{
  "num_hidden_layers": 13,
  "intermediate_size": 1024,
  "vocab_size": 8192,
  "norm_eps": 1e-05,
  "positions": "learned",
  "init_std_o": 0.00279,
  "beta1": 0.9,
  "beta2": 0.95,
  "warmup_steps": 387,
  "final_lr_fraction": 0.1,
  "max_steps": 8939
}
MLP neurons of a small language model. Each row is named by its layer, matrix (down: output weights) and neuron, and shows model dimensions 16-207. Each number is 128 + 32 x the weight over its row's rms, rounded and kept within 0 to 255. Numbers have three digits each.
After each neuron's rows, "fires before" lists the tokens most often just after its 100 highest values on Wikipedia text that the model never trained on.

L8.down959:104128126101144163090084151171059129166158147104186167128089077146143132095157132104201138111095136110137147081122143164111139125088148079090139110148146096121110127139112080137096156155094093132118120134165123096117150111124202163143161089101136189128157093141154145106143144129115135128053130184147130098108144143118152117082099114112139137141077204166137128135108062088110113176145126101118117189130174138107118090113130161155163148176122107128106052070059112051134126064116160103072136089123086108153099154148096138132124132193117174151091149165130194077118097168177059163
fires before: "9", "0", "4", "8", "5", "1"

L10.down980:118147096119127114123072172120126171163158138133153129152075150129101093115132079133120128132129120132168094069147126130094123133102086075143142167110112156177116120075191162125168123095100144067127152124102090131139112147125108115098179125128131143167101142216156107124120078125130140100166189138161102187090161067143119122097125127151135120127145124116103116078096138121133114101152129149108122146168173123129150121144150106106111085210130131255072104093101142130149137084133168118104136092149100000120166167132158080106145147173087128178109120110143122135121121138101116154
fires before: " |", " hold", " =="

L3.down506:125142176145059104079142110158156140135150114139095126114106095117155112165093160115131106181138151139124138218119166074160133117168108182134105127154100057127099119117088171091114124118087189128146149120072144121114160096140103207162096178072090115213098102053195164144101124108065142099126119133132157093119088178111133156082141147181165099181076093133145078119193149088145115097131168150102116104146116096149133125139164157122089169123132096159154194137119147084093081093096122114135111090065076103114067163105099193143100118130115136123169157116162143156152130089163134115
fires before: "1", "2", "3", "4", "8"

L3.down220:096117124107199162139171146139120063050124097144144145128136107096112114200113161135109112089122078164120130121112113097131148147113062138141164156100122130150116086093138180098125108127095064151073125100100197132116124192137160122108141111191085097108137113123193135143111118096154094080162122131107131128153097131171115126046098127045163116131135158147146182159100150121141108138100146162164093114077136075074161149071186105081123077075200113140088145144138091132131141121136146137153130132143103141105118113082105077139141150075172133154124146076115130115084134056166158122
fires before: " |", " –", ",", "\n"

L10.down474:134135110123142087054064217131101126119124132142115133080092086116139159080125140109094075107173117155086157130141113117102157173106118166098160100168124166143155137077135109045085136132079133122145154196085182192157186107168158141107128113163168173131120102183146126152159113162120130101123161147172069128119136121116100076158099155140118202092176128179131139067129111173157152132172118110154103084201130094139089120127163129097104112124177156143147155113106152093113143146113105113143091082082098247150118121195140098107106166143112067091167062132133127172153156116142109113
fires before: "s", " "

L9.down398:105150143147188086083160133138127091159182141124125141132115144147165122168120160089126116114202175143074146136158118130124115115146149183121140110132110102114102156076071076176130161140126088170139112184183168182144124131127135196108092148097107115165054161228135140168108111139104104116092146157189127104138109148140125151073101150185098121120104151135105120136113120132143151103114207125111115110155111132161157153143133132146080142134100096063133067108116169137126119145088150117128102108178114063082045126091116129119190153186093128152174152127159147124077093116109174102
fires before: "0", "8", "6", "9", "5"

L7.down959:136100131151126163144104106167103112135119159100176078125160106125102092098187184073124110135114152073171045097044095118141127139175092074122138069134144149134119085078096108092142131153031164155159100151124124137125152179099151114107145109144139116101127113158108139104132184144120131138100184120129140142150095150174169057077146079171122135168169128077118113127143147145133113163150067146166158114156059171129151144154128122138148116079103159148107170118131075088144230093121142088109097148152142133143146065093156169120081146126159154106151079190121141138118146100147148126
fires before: " |", "0", "1", "2"

L9.down261:125100132083108115127108098118156107187077089117083123089105101101117126199080114137158136115121146132055104113140121124146139090111136132085079108146069135157069115108122115205135133138147180142117058119106083112158103136106069096123105156104160097092133130145159128158128147122134130100157129073136078106154170150086185140115177179194114075172085181097091078079120153109165161111137136106120142107109146125179104120156151190084114117122158103131142139204153123107150120132161143154126133164153129151153114085194124145127097160168088124153143151163109119097153212009156165214
fires before: "\n", "-", " |", "s", "="

L10.down838:160155155144144122099124125153163139150103123093110073156169098070086091137195151138132149101122161156116119132183143109098060142094117113154134120110126168124120174097123081124109150109090154096153077144156134138134157149121043115119077138072168089175113138138141168132161178144174131096078106175100062113075095119077147096116146105129153158112109167129156142102075128076153140174101146128130074140108123194151125122165127180108115131067139053123102133158105050153097124133101107135138127116160144112162121141098158137099131165068114203148221158150152137109140208106134106114
fires before: "5", "0"

L7.down214:094097126175139098117168104158128146170113197071128103123155139135182093130177142138180146117120097157089107102104117123179181086084091165073095133106088116105151165044099151155180134161191160122084107167131166055179108099098168159108102130132134066148140165158164132135112185122096096143160105116081116124137138134146150082151102132104136104165128184136082132075179119156119140135065123090110154072107053119163161098130093106159099118103131089136153125177101162151100129137145178083192086065141160174112105144185078076063111035169135138119146169139143158119098133091159133140
fires before: "\n"

L3.down865:140172160135110105048165119114119173195124129175124140133139046102130160159147139110128107168129156192122132113192181149158132131187173155123118094144115082134132061203104139122115112126109097106116108169150118104156124150062118104107105093119137095082079143099127093042100098136131139088157131120145099164117063185145111192117182195112167164116126159144133145085086135086103126098108122161106120129132101110145081148104115182161151142088141105015174125129122113098101154105142201142101109080117118220128132114086112087093159120146128129136148128156147146083077114140106075122
fires before: " |", "1", "2", "0", " ", "4"

L10.down22:119083113164086127093224123132158112110100127096128153124141078159108133073115175118130135168137177164078142124107124202100121180168112132077115098159228159105110159075112109137095098095087113110150110148154163148190097180096125167095090125139156132107132083115148157144120190118126110145073122107159094130111118145135127152153134141143109144112121125112203106114115081075152126141105147165140123087151107112166126123171113112113097117157117108133089115132114081140115141114113114131089148163185126134104125082100088104128133138117165162110255182144143136164109165123185108074
fires before: "0", "1", "2", "or"

L9.down782:057165152114127127154100156130170079082173130138095146145113113162121107104167090094123154114153109167126095163164150078149161119162124084116115169119092114130185042105137091126117075117095149112162174117143166125119164174121119194110188148146111168111111194103152113134118106126181175035110141098117153126120107165131105154076049153162108129201146124141100134136091153136099119152078075133133143097124171116105067116160140153104138103121118119000087080119096142155116145115091141177096099122174142203132143107076119094109103071109139115144131146164178167116105112134115141128
fires before: ",", "\n", " ", " |"

L10.down676:111092131173102122103130187120108127209132191108184093108158126119122088138155110088153164112087100171176164174080120114093154145153110120085178099126102110173074123144124131135133099144094116153132142139117132055116165121189187108120120068123148109085089098079136132075153157092148146111102116136137168118155160125153124084206121112106158141156100160119119122081175132185110136109190101144113121131155110113164069147131108093077094096145230151167087102148181159162106145126133105109165129084159171156116146152153121101088122135188130098115143191162076115136076203120104129158
fires before: ";", "-", "0", "2", "\n", "1"

L8.down912:098119146097167162104085126123105113128158110116141118166081115112197125144105117112115146110109125106128137120148120136171151086138085164124127131136085186135141110093141128166082198089139105131155077134143105073130184138222130149104152168099092082124143148055126102099137111175153151138158077228135134204044155164154093144164103139157152110131182177172073157138125143136125112161125128127136108086125123164165115092132148147102055130094159103187189109125102124093135156119153141139122121115128146191100106110090152125131185110136096138133104161133207092138108062098117145095
fires before: "0", "2", "1", "3", "6", "7"

L8.down809:164108168133121128122145161084149120112112114122164097093123135088157118091128033127132167131142175120139121190090082102091113169118079105194116120184161080135085116168078175185109167143106161053134122129080114117154138163060122106138121087113099155166114108116131124102138071171151127135143071113119150179118112125079156170160095095110083131116136141129098071152141074160107117130203091157151091151175148127123108119133133128127134132119164153165181098117110149071144180179160194153103128122129163094114113095120165138095098178148125140112202162100119083116132117115107152129
fires before: ",", "2", "0", "5", " the", "9"

L9.down159:148168149168108093115180128116151163167129167126096119102149123139111097105120102094122135165148147160095120112091127090134088085102099138106115131085112142098144164111175135190169117111154165163102169173100088048158108125145125135115097149095137057158110152072181118143086163107096148103154153142147118128140117135175075139155097125188060118155127186081101133148141145131111097122061126150112106101103094183128163127078134082132106105149137109086080148164113078139103117155115181138187187040166101239096132156180101091053150104104152138129069170094143150145141129154137153138
fires before: "\n", " The"

L7.down462:092111172149111120127110160156075158174135144064186141103159154142135099155105140099157098115148101151120109102144137091119146127096112121091143167125079147095097123069093223184124178157183152154129146154101138128092119112195181074097112125141171057071147177161165180186139153082096083176127143189038174070147075117120125081155097079068082151171151120123108058129187112153116096127165117139106169092160084129165172058153129113141141163102135143114178133149081161107083170129122156106143119089142131136162078121131114069121119075187139087124143166110116153114144143115163112152
fires before: "\n", " "

L9.down745:134141095139133106103137158121141193097148099127102168105146139154118107082191134106169128104175082129139108111142080102132162148112141097051147125123169150121134160113190107144145124124102153133120115149074139155137130083206155108149163118135095112203160111034161187118094171123112155098116082148175083111124181176160086123127118128101084133178189150171152119099143096130138111157116147087105066108074082093131098118094116126078084135138163131162120101133106146131180124149116108181129149066216111181127140089209085128073166127150139157159109081133089110124127092180156140167
fires before: "s", "\n"

L3.down941:085087155168119110170088072141161160168128122068148127110144184189101115140168089092154187122170083090111137106080114077140135107116149099103137158092149169115135132132153130120142085137140155155087096207113130144123133140101180141119144113149144115074157169173193138133119145121137107082154078089133079095133161119140114106180129136106085165172097097118035136166088162095116110090109149121129159183097090124091145142169142110151159141090118132130119146191099201118158180120145149109143087093126142160099170125143133134054172114116142081143166123120073163075078133180164146105
fires before: "\n", " The", " In", " ", " His", " A"

L8.down44:210136081079050118080125138105147122121119120103167083160097083144163111146088155180109121220153083080146061117140067130127133118153058128121134110104134135140084127064128118115087154142132179096104087132206130156136156127080128140138109054107153142117097094149122159098166099125094123142138072149151127159156122139169147162179162074160083059097133156144105083103100142109162107140114122152093152142172111114175125168079117093095128167120112156124142084097157095146117162125130129111074141050144141129147129118166159090174097112174177086130115153184120156141114178124133181155
fires before: "'", "0", " |", "–", "1", "2"

L3.down541:100173068111064118159096104128161112109136143103069144104188170100091092142127092160141122164077113099154159197088086111124093109155100167163085124170080166058126109097140115144132134160146171078134119121165081132108136131128054107148139140121119163137162174128171156166130125109151140120095102105081080142178128135145115123115126197158086074143093100133055124125160141124135127094163112163155181130181087123117160166137101118126089090151113129161145146151110193118101112163096080139088108174163111083100127150123121125125148112075155176175134160150116162106130136151158132032
fires before: ".", ",", "0", "3", "–", "8"

L7.down33:147130127104124151074115167149142045069071058098144116162133152081119150117112133082062129133126101161155111102123142112141138175153138116159119094195080129198131173182120143136139158116110154084087157136160148136121077126119178107136182133164124163149121123157088107123190081073107107115105075132089150110166119115111091152056136051139179121173174108097059117136099087097108160131175127120143061085119103195142146127080128087096073080153171066151113202120120184182099175130139149142132136100058098148086160132128099187173180102088148156162156100123184176116147103098138126126
fires before: "1", "2", ",", "7"

L10.down285:177153176088099102134142165157126154084061207177186123107160110130161133083120144150169118141154130158103201092146148124045098107167108145114178104127113127125163116098134054111145176116096157146114105082162179149126043167162109112154125129121157128143112166089133076119139130170181122123099095133146054143148059123110120111150161096116170137092085106146143176134136139061156119115098129127176133111154146189141112148164118119129143159092116073195175182168118108151165071139132108099209118094152121094151075049121070192091106169104164168137155120127139089124158129105139112085
fires before: "1", "2", "as", "i", "jo"

L8.down831:091136084117098114046113124146102124144131166145149143097098123156191196077142140138144146101129114070142115081145099132121152162158094141196118143162073038185174157090102139110093140121133131124165021153130151172082110161136176133143145145137130141125121143185171120106169096093057094188126113105111128149194181150140161158096125077148077111156135174152093128158097114076178125121121169184132088177140190097133091120153131130131180100147113080159130058038188124093119165163111162121117113084156109077105105121124119137161168098170099135145150140104130141101150119148103141136
fires before: "9", "0", "8", "7", "6", "4"

L10.down37:114151107133105125180074152149159100108132140146096120147113096096111191085137126116112129089110210145121167197094164147130161138151159145160071134108111143120134098106096124151140148124172075112114112064165124081133153169073103146165128172101147093072106196135139119100135141171140164117166103158069212109133153168190105187177130174134103130131091102144146135085115145118170165137094145129131150099147106153158116124087133165108133148132134099175096087179136120194123154105173083140108189179123054150120112124075099133134098095032134164081144063162110082151080157115141096113
fires before: " ", "4", "1", "3", "0"

L7.down83:214146168141140149144136141144108115181158077132136130097080096143139092152112135079121122143112144124115117157090134134129098123184147084151081133093149186156107052140192106099209127169146130137106119094156085118145035070143117108086088095151102166127125119073114128139132155142100130137187132157075105101044138115125133142144140165124111110146159149117122127115130135169093084159182065159147099174116157155116109160149077144059138139070124098197115109110150160129133095165113159100162212100108099121183172098165166043119148083169135100091084116115135136098111143086131175153
fires before: "\n", "-", "==", " |", " ==", ":"

L9.down538:012143148140095127107186143160084113110134116174081157103203149109130062121184066118139136146108154113126101152129134145126148080085155111069164133116091094105169122149131112136076129073171111113160164150125119180121109109130118109085142128107096118128151099163164162080133145123159087104074151123096119085202148125176123131120157199167160164086131138150118128128087120150089125122071151101187139186136114078152184102119162141114159081093103156095146117085080159078130132133174144113146117045154131083173162130112143107116090083124084134130153134119119163069116213148093106092
fires before: "4", "5", "3", "2", "8"

L10.down26:049095121118152095068140130125116129123126178121120163101108108088191210089141136108158126083138138151165181083118141154091119142115177068175148105157181153125119104136153067000168120043118070129087141135210084091075170167155076137109177124180136127130155106119128126119155099147120129139075115107103145097087151124153099149055118141135093182125118091183132124129077108179167151121144122129149101109142188143136066132119176123112124119112085115108098083112161170091109114122151154131144096114156110184123149087107132104097159186087129116160168095155128150130121126135134156137
fires before: " |", "%"

L3.down95:164146096072161147136105077120122148115115067111165116108129108149136066116149140164133145170081145124116114063107076118094139138178119154166102120083120130082102165143147114204146069181067094181100107167089118165143123096142128151132134130161129093142161092117134153138103140125188087102116146122126143094102144147146134149058158148108105121098103111121166165138076107149146181175154110092145121129094162149168119169187164174123146162143188114110131107167152123142073131194099091079087169134187114129154094110147136196119169112158148125126122103174150123102098041105117166158
fires before: "\n", "---|---|---|---|", " positions", "+", "im"

L8.down140:117142086178085107110097133161145164200185078142138172086161150101122188141132075095163153169146111107151065141200082077088089116175116144078112152219126127129159093137145106107090093170104096097142150099120143186104133113194156153167093113117157157087073130062122167109157087143173109184090160088137079133141087150101036128136165165120132093128148102133129099106093108124083105064106123115156133145126170092061141077115135137096130145096120131148109153167153130154106114190119095112128134153148132004135161078146144150114215096166126109163157119086083153090112126121143114131
fires before: "2", "1", " ", "3", "att"

L9.down967:204114166148081119106115150081139138120142090056109094115109130072092105171104204130116101066151133191125111177151125169114126150105127138110128106139114110131047103091141135081095138141148115078084128068189131054160117165155167113124065139129097147141110194111116150151124120158089137116178138149129134071088117138096136116082136110152137118171130147116166132179119137131166148131206148117110160159110140167199094175110091110149079129066118076210092120138144112150144138147072151138180196086078157177140142090149109157152090146135179143085171130108117114103154060130154081174
fires before: " |", "0", "7", "4", "9", "%"

L8.down610:117155191104122126068111149173148109113089177124177127148080095136177146149075152130097177161141139080182124103137122121141119115141143160089109153159082064110176144108129152126146207034096075172178109159183164101131118137207165153121139148085127155116127070076135151113121092142139158163106141188161103189115078132133171106147133086132094113075165138153100145185113137073112084142085134120125127139160144154163172158135149161134097119174152144176137129105132158131148185150146162131134128121089132096122118144112172147163135112136109151125153129144120069089110148111078145137
fires before: "°", "4", "3", "0", "N", "2"

L10.down981:177123120131134066130200094121171096186139138171155085151174095121106091104146132164122112082150152075094069123126160164116086102118085142154137124088057171112082160114154089098127131095084120080141199131134113117097128140135157145189074131123163099129122082134199135124125153145164095062071058120123100095143128113102085134125138091129120152137135146116127092116154119169154143196137085108155132087097139157135140119095122186126149206081138129153120178119123144147071081174091104116156169094148169076163186152081139127078142085200130161140176122146104110148157131112146132160
fires before: "5", "6", " Night", "ol"

L10.down60:103132160142133183113131182115136137214147140107130097089092105172124161099125067086158133133149062154132097112129152095115173106173144132114149153181084132121156124114146172083081150113087065134117140113044140192086170087165101108121123132158124127114139129145118113143191111120145135088108163073137103160092171128099144177166100108086136178121100159140102142076091131183149117112129138115141136080081106096100067152121109146089193110099163203051123126141153168106180126139095101132151096121157115104123121134162202088126099118145147083119181151147020122119164099172149118141
fires before: "s", " "

L9.down314:082179133128126162156127116155108093185132143122147136106054087116165047102077097123161145098095087135144108134150116167134135158108156166089142180130145097155155113155174045139121173096045057150143110186136136073170196121164181123093164136091169134112154150081127127188126075124108213056100170091118130147068126131102160126169132137188155168107142124130129179111130123124138124181147113152173161100102125120145137106126112116113097142109190140174114118078126139097110134114148120116114040127128120163080120099128130103136125125166069112115169149148129118119119101135131086120
fires before: "0", "1", "2", "8", "5"

L3.down314:117105123128116151114105022138123170053122148118148100128116130121157095124129156105135136071096098098149101132106073122122149087141126138174059086097122109074129129113099142168137132175095123169122053156143104115135065152096200120116111138142163145176143158110127144100145107149145104091064120137090149088124117123141130092146143148109113061175083124169109101133115105105122127141185116094155123104100130145137132151168100113140169185163205148122104148183086084132166191096120186132094082059162190119121143086124109164121127094112091124120179126203105101170106109106155131174
fires before: "\n", "---|---|---|---|", " in", " the", " with"

L8.down926:115127124117167064059156115118164139081062107173149070147171141107076177132141148108075130082155129115161103085091170094116136098110124182138130115160100116149169162119133123109111121092103139092109160087182177174144173088145147117129105107062086050126113152184143100096195097169126118149151096132027142104138101129067149150081144152134128174091096085174167094128117084104069166135121111132146148085112102189118183103121136157143075086123096062111126166154097152128155133172158156164162193116073173135157143105094118140145146112120152072132098197151097105144169118115116194194
fires before: "0", "1", " of", "9"

L10.down666:160144170099153176084122176133114169184147161094146202126182166170152137104148081171167073125214064129133124143148122108081109181144110138065115142156119150142155118148125127088118173094125081123140136137099112201148106136193084126104134118146088160176125112106126121128103061120152157132087124110158122185103129135114147098136089055111100131144172074201134134075113093179156127116129128115180149091091160088157080105115143125070196131109121154103126166146134161077105135134134120148138136114173085110136046092134175164108132099118088141153123150132175143122128136143127155165
fires before: "s"

L7.down599:103103166146124112187157122159099149196147188102187093104148182090147065194154151058170143113127129107076122070112127106099145077117105132108103126145088115140117090105137151185111103099125170208161128140072144119118086136148120145144127153146166085076128139141179086174154151106132125186128135142150116114148122127150114101148119029099098119135147183049103134120123100165150118150136127136106138140073153124169173080166107111171118214133146115079198076116098108103162134152152195119189106144115153152166058160113149146137105148166131098094158129125088159127104109118129081157
fires before: "-", "\n", " "

L3.down855:143054135170018119083108145102143136132180051177116179145094091156110111107127093151092129116112167142149098199169139149160146134157147116153103131169054099216104146132125107116104143172093128160161134133129154143118153089140068097125110218148125145138100124040084130125117136156120125127156162134154197165159139164158124120125145107117152147126121138129131088157177039124146146162154131125076127137046191142096146147134125086123128158125187135126128138123138073093110064162124112127116107172130138125091068161098122137123124126078094120119098121129107142153121126101169138072
fires before: "1", "2", "3"

L3.down912:122124128155081084146135138094098103185128128127159159149085102128130133086172200111149167101121100193138143077150111117141132108103108115108087050099120138101149074125111156153149200168121168162134156185101107100157097154148118140139155115144155098147046142159159133141153109113150101098086167140079103164136109130199139169144062138144119122203099124119124126136102055128083088114117146082171115060110176123125186137125136095083105151184161177063075167149168167115181122105143178166076113086133112053098159133126114233151134069084124037072128153122072152141135119076164130100
fires before: "\n", ":", " ", " /", " as", " ("

L8.down658:127139163176136169153133117149080129121093116097098124129149190138152111152141123143117092088101116180152107198154081107133151126075085112091090095133070102059104158126086146159171199172105127171179095143110178141160083096141098089159156127111106128058093115147124140151156143102080134139119088201076110121176116148121087100164095131075080161150156104166146085124179154118124116126106107150068187095110077142101189092121126127133114162126095150061105163146133113110031120141126135113089122115150176174112126151089122110153156110112208132121173172098141170070122114114167157107
fires before: "\n", " "

L10.down650:187117105096126144148099147114148134101119086115146156076168095110131154144144136093156140134113081124136080127175142078074156154088139165107076137122083134155153134177121118133086085123163125153140151108117089201130180095163090114157085135117114148172118186069145105122090120124157136090150135110107134146215124116129127098127182135115041200119147131064127125093145134047152168129135154072073145168100090142168082103051157155127118159084150134133162118192183221128168155152116132134110116165153067068139140129139166110119126088130140104151067205161162141144141119098140139121
fires before: "s", "\n", "ing"

L10.down516:117094110184148137089171157111106116081100112135140144098128057096113144173132151124157090129145142100144141165116169174153123122081174110189116179075123110139137162200099116082125189166111130091108114111124107108175115112110171116156149131093149119093106124178116169076112178117103093133122118167145124094141158146136147109146128145107096112136125119183164070108103122138127069076131169175129130145171140169160103095104131102081111213078121092146075084118081169138164153131203212096117168133064063014177158151152137120090106151110135104200116131138129148108160074141118144175
fires before: "2", "1", "9"

L9.down347:104130100142110103084116131118096120150173107097105144071095126132165131160170092071123138133151129147150098114113102127125140148147123175102121186133119062123165156078127094095086191149061118132142146112057129241149162103137131086160162121115112148120148105168154168174147127161109195182092167123119090146168095138083134142102122098181138146102129080169116084140129140148115122156145169156133124115147136066107175106153141115106121100077160140088143127087137145090130224173131138171091119102128066000110129127183164120082142116162182091143137153134162114097091192170153128180
fires before: "9", "0", "1", "8", "2"

L8.down914:123126099089145139101080162145110120112134170112118143129076159171165169121104131092126153126165159072144174177145163147126157126099095176104123086206109133145076158061160158121087134156114112085168130151174100171084117169126115074161156071142139116118129152138175109109131075133127110155069130089125071200166102109121126160171127057119109065089125118108119125158077130138101124188140160097131101132199170131153083099167117127089110169107127164137200082072132105151127164161105127130148140158161164127122138116131185113181171114158133125114130114157123139089123125187088091178
fires before: "9", "8", "1", "0", "7"

L3.down159:194161114083103227149114134202174104078143111093126108117134149129152069178129066116177163125137162103136119188069048113149162151117094167130086097089120085121144161111112165137131095111060159143105087122117111117123132158128198150085212178139137127124158090129130126128136124073190141131132157143127162140138131127134115124152168153160175106092078108112134180187110128133084134134130101066056096109045148151187140074123088131143121182143174125106110136162130121124124120116133185146148079148112142163134128170130183176149166165111076126129158077202178107108133105168099158105
fires before: "\n", ";", " |", "---|---|---|---|", " with", "'"

L7.down954:134128140134169101120121160131110136079162147082127121109149102160099118108097143110142095139108117111192128148069133118123198156174134122117147152115127093091127115086126117156110072126065093115134145131098102109142104116156160085116127158086106205133111130163146115103189087087123120152123167150105134101205131129157150073139112116125183152176121122113022135129152112161109104069170118121116164159159218152129137163089172133120109138101090191172130138150152105138114135120087093181074146134101122055059141137099101196156104125134119136098161111163118202113120158184084109152
fires before: " |", "2", ".", "9", "8", "5"

L10.down882:136125124082116090113079169120153105150100126066144158093124117156128193106152124163140152131197084119150119099100116064103088108153166102098151151183052131161150111147148146090079143108150128163099131124096155152147195110132135145122125114186152091150121133123135183142145140156097129143098161136143095112130138147161112103125139101055071125137217127152123120132136066138122100100158130132121149099134059141161087165164100133051171139075140080084157152191199161136102123182084126114104118120086146147157102098156124086113120095206071176106147133138131146138176102135110197075
fires before: "s", "–", ":"

L9.down404:059111068073146116152091102151097129133137143110169133129072125124109087147147125166087165128109125062173123048085168091086131135093068064179122214082127162128141092141182201148146123106050195093139157137095105124168128154097132129128154184106112111136092134216139143091113063137127150097151179149100124138120143125143130115095140125152164140152168162068088157146118166125152100119122113161171142140129205134093137103170096131117171105158112097224067142129142131091145106092144150095117113123131077070107140112117175122120153140102102135141106042131098112166126132147154170169
fires before: " "

L9.down307:153146157085102148141091150123065184100127108116116128094124029174190186056164140122143135105176079184102114125142152073124156132158116106116126187146130189131112120142133139111141128135125105069156077162076142177124128089179157160115160096152089189105114082102146109164138078114105174097109218088187127126055096151150148060135128057139069171152113101128140116077112172180153139151122167134118172094081052095146083141104118142073139123148159139119106138136092187130114144155096087195161114105114159085139093107140163138125132140180141129150143070135135122152134098137109146177
fires before: "s", "es"

L10.down696:105106155130147154154125071126091148085148209139118128187095116146192150132119113076109121115158134101154143105134147049080170116113133194122133177124139085085103119100130158149125087104127078153189083147151108135109116099119156114143187123144138158137114119128131197110176040161122179076100177193120192141090050117138122133181089119127141193099114102114131177154140167070141119141112162134149132144148116078100181155154161169190151121119132148217131135115112127122174150122112106064152098138138076051094099118113127109148140163180123082168126108101125115098083074121089113091
fires before: "8", "1", "6", "2", "4", "7"

L3.down876:159175152143124141143123146147130126168173156150093103120161157062093116114120113111095121128064138080135141195129177119111146192144170139118177095157124176198113160141151114158105138141132184107164124100132041111090123128138088112135153137118098137159086108137151179154052074112140121116089148082094165150179094113065131139137104151109102099122113082114124108149215146137107098162125135146117160130140160137090149149088108108067147140174151106203193105133140141097210115167152143167083087143136166109104113145145144130183076146113123182130112155153172150125157134126070126077
fires before: "1", "9", "0", "2", "8", " "

L9.down429:136145163189115145164113130210145102147108098132121139125125117104095142136061137080128075175105138191119116198147120124120127174145121120145128150160201118203116128102154136127125170157136112138153143122158161162091177133179122131178148133076116145098071090106069055090181177146138108102106149088077174124108128170154102160163108148106102136110133150151100091000134082125126146116114187186117135136140079147176114092098147183117155154099165172123164107128126149052120163139151136110140132138162072132124112129096167081144180066161114131086087136102109084125097136132103132132
fires before: "\n", "-", ":", " ("

L9.down719:121120116158151139144168123119156160156118154078112131089138194114119088112143095139096148131138110131122129124138093082128137106091088137074096115111044097071153159084141145183172114105170156155114117166085150022160113110118195134100128114096206088098112133177175134125072198080078112149138089130122107049144129145164097108139101101104082131196132141113100098121139127147145108165115132129086125068114080179145149136166121085057128113146118146079092140154115131171136138115135180130164142074206133217145122163171064105098145095128134135190112155117128180124133161141178135144
fires before: "\n", " The", " In"

L10.down173:125146159226071145135134107065119121062129094095093131052135113074156108135060073140143148137112129194098144139120130145114133090094176152190108131115071120153181148143173147119112177131164154155130131064156072128163089089146102135136112152179130084092094119131120119109165156116081145155125177150147105100101175109124136181079182131167169158124122130111122123141140149124128183171170103099082107150126113114083090123077124118147118170119099128090092149101166134121041094125130122137182125119078129094113131124155184137117112157061193112120163107095118151138182129147166137137
fires before: "2", "1"

L8.down274:151134084139199108093145176179138152152121126146153110146125083123112149131115164099082102125075108048144111073128113105125133113064129143179135132190095112156170096081079149089105133063085092146154162175142163131135169089119147107126107134140122055136168150133120118081125119116138105150094118133118151179099115115105166127145128102138083170116154185099115156131074115140088135176123137144178046210137138151178121117168111143148158125131156134175149105115090140124139207160153201058131122107075101089118129104075151098176147154192112148156129101125193076143145122074119164155
fires before: "6", "8", "7", "0", "3", "9"

L7.down430:116067151062122154178083131121192134138134115175191130077055077072132073099133143149062216180161206125150107105107132097116142147151110120102166110180100122096143117137132122179117122108151156105118135114145092126182096182102140169114149120133099160213131190123122137136155121109158140132157136120124176150148105128086149114128127115064138071139085168067106118195093105088116121161124082144132101157107117127117102136130148133079107110142182105175145123091119121073162111107092184172110133175120138133177122145141119094087107161126086119116102159136175083153089143116145151140
fires before: " ", ",", "1", "2", "3", "5"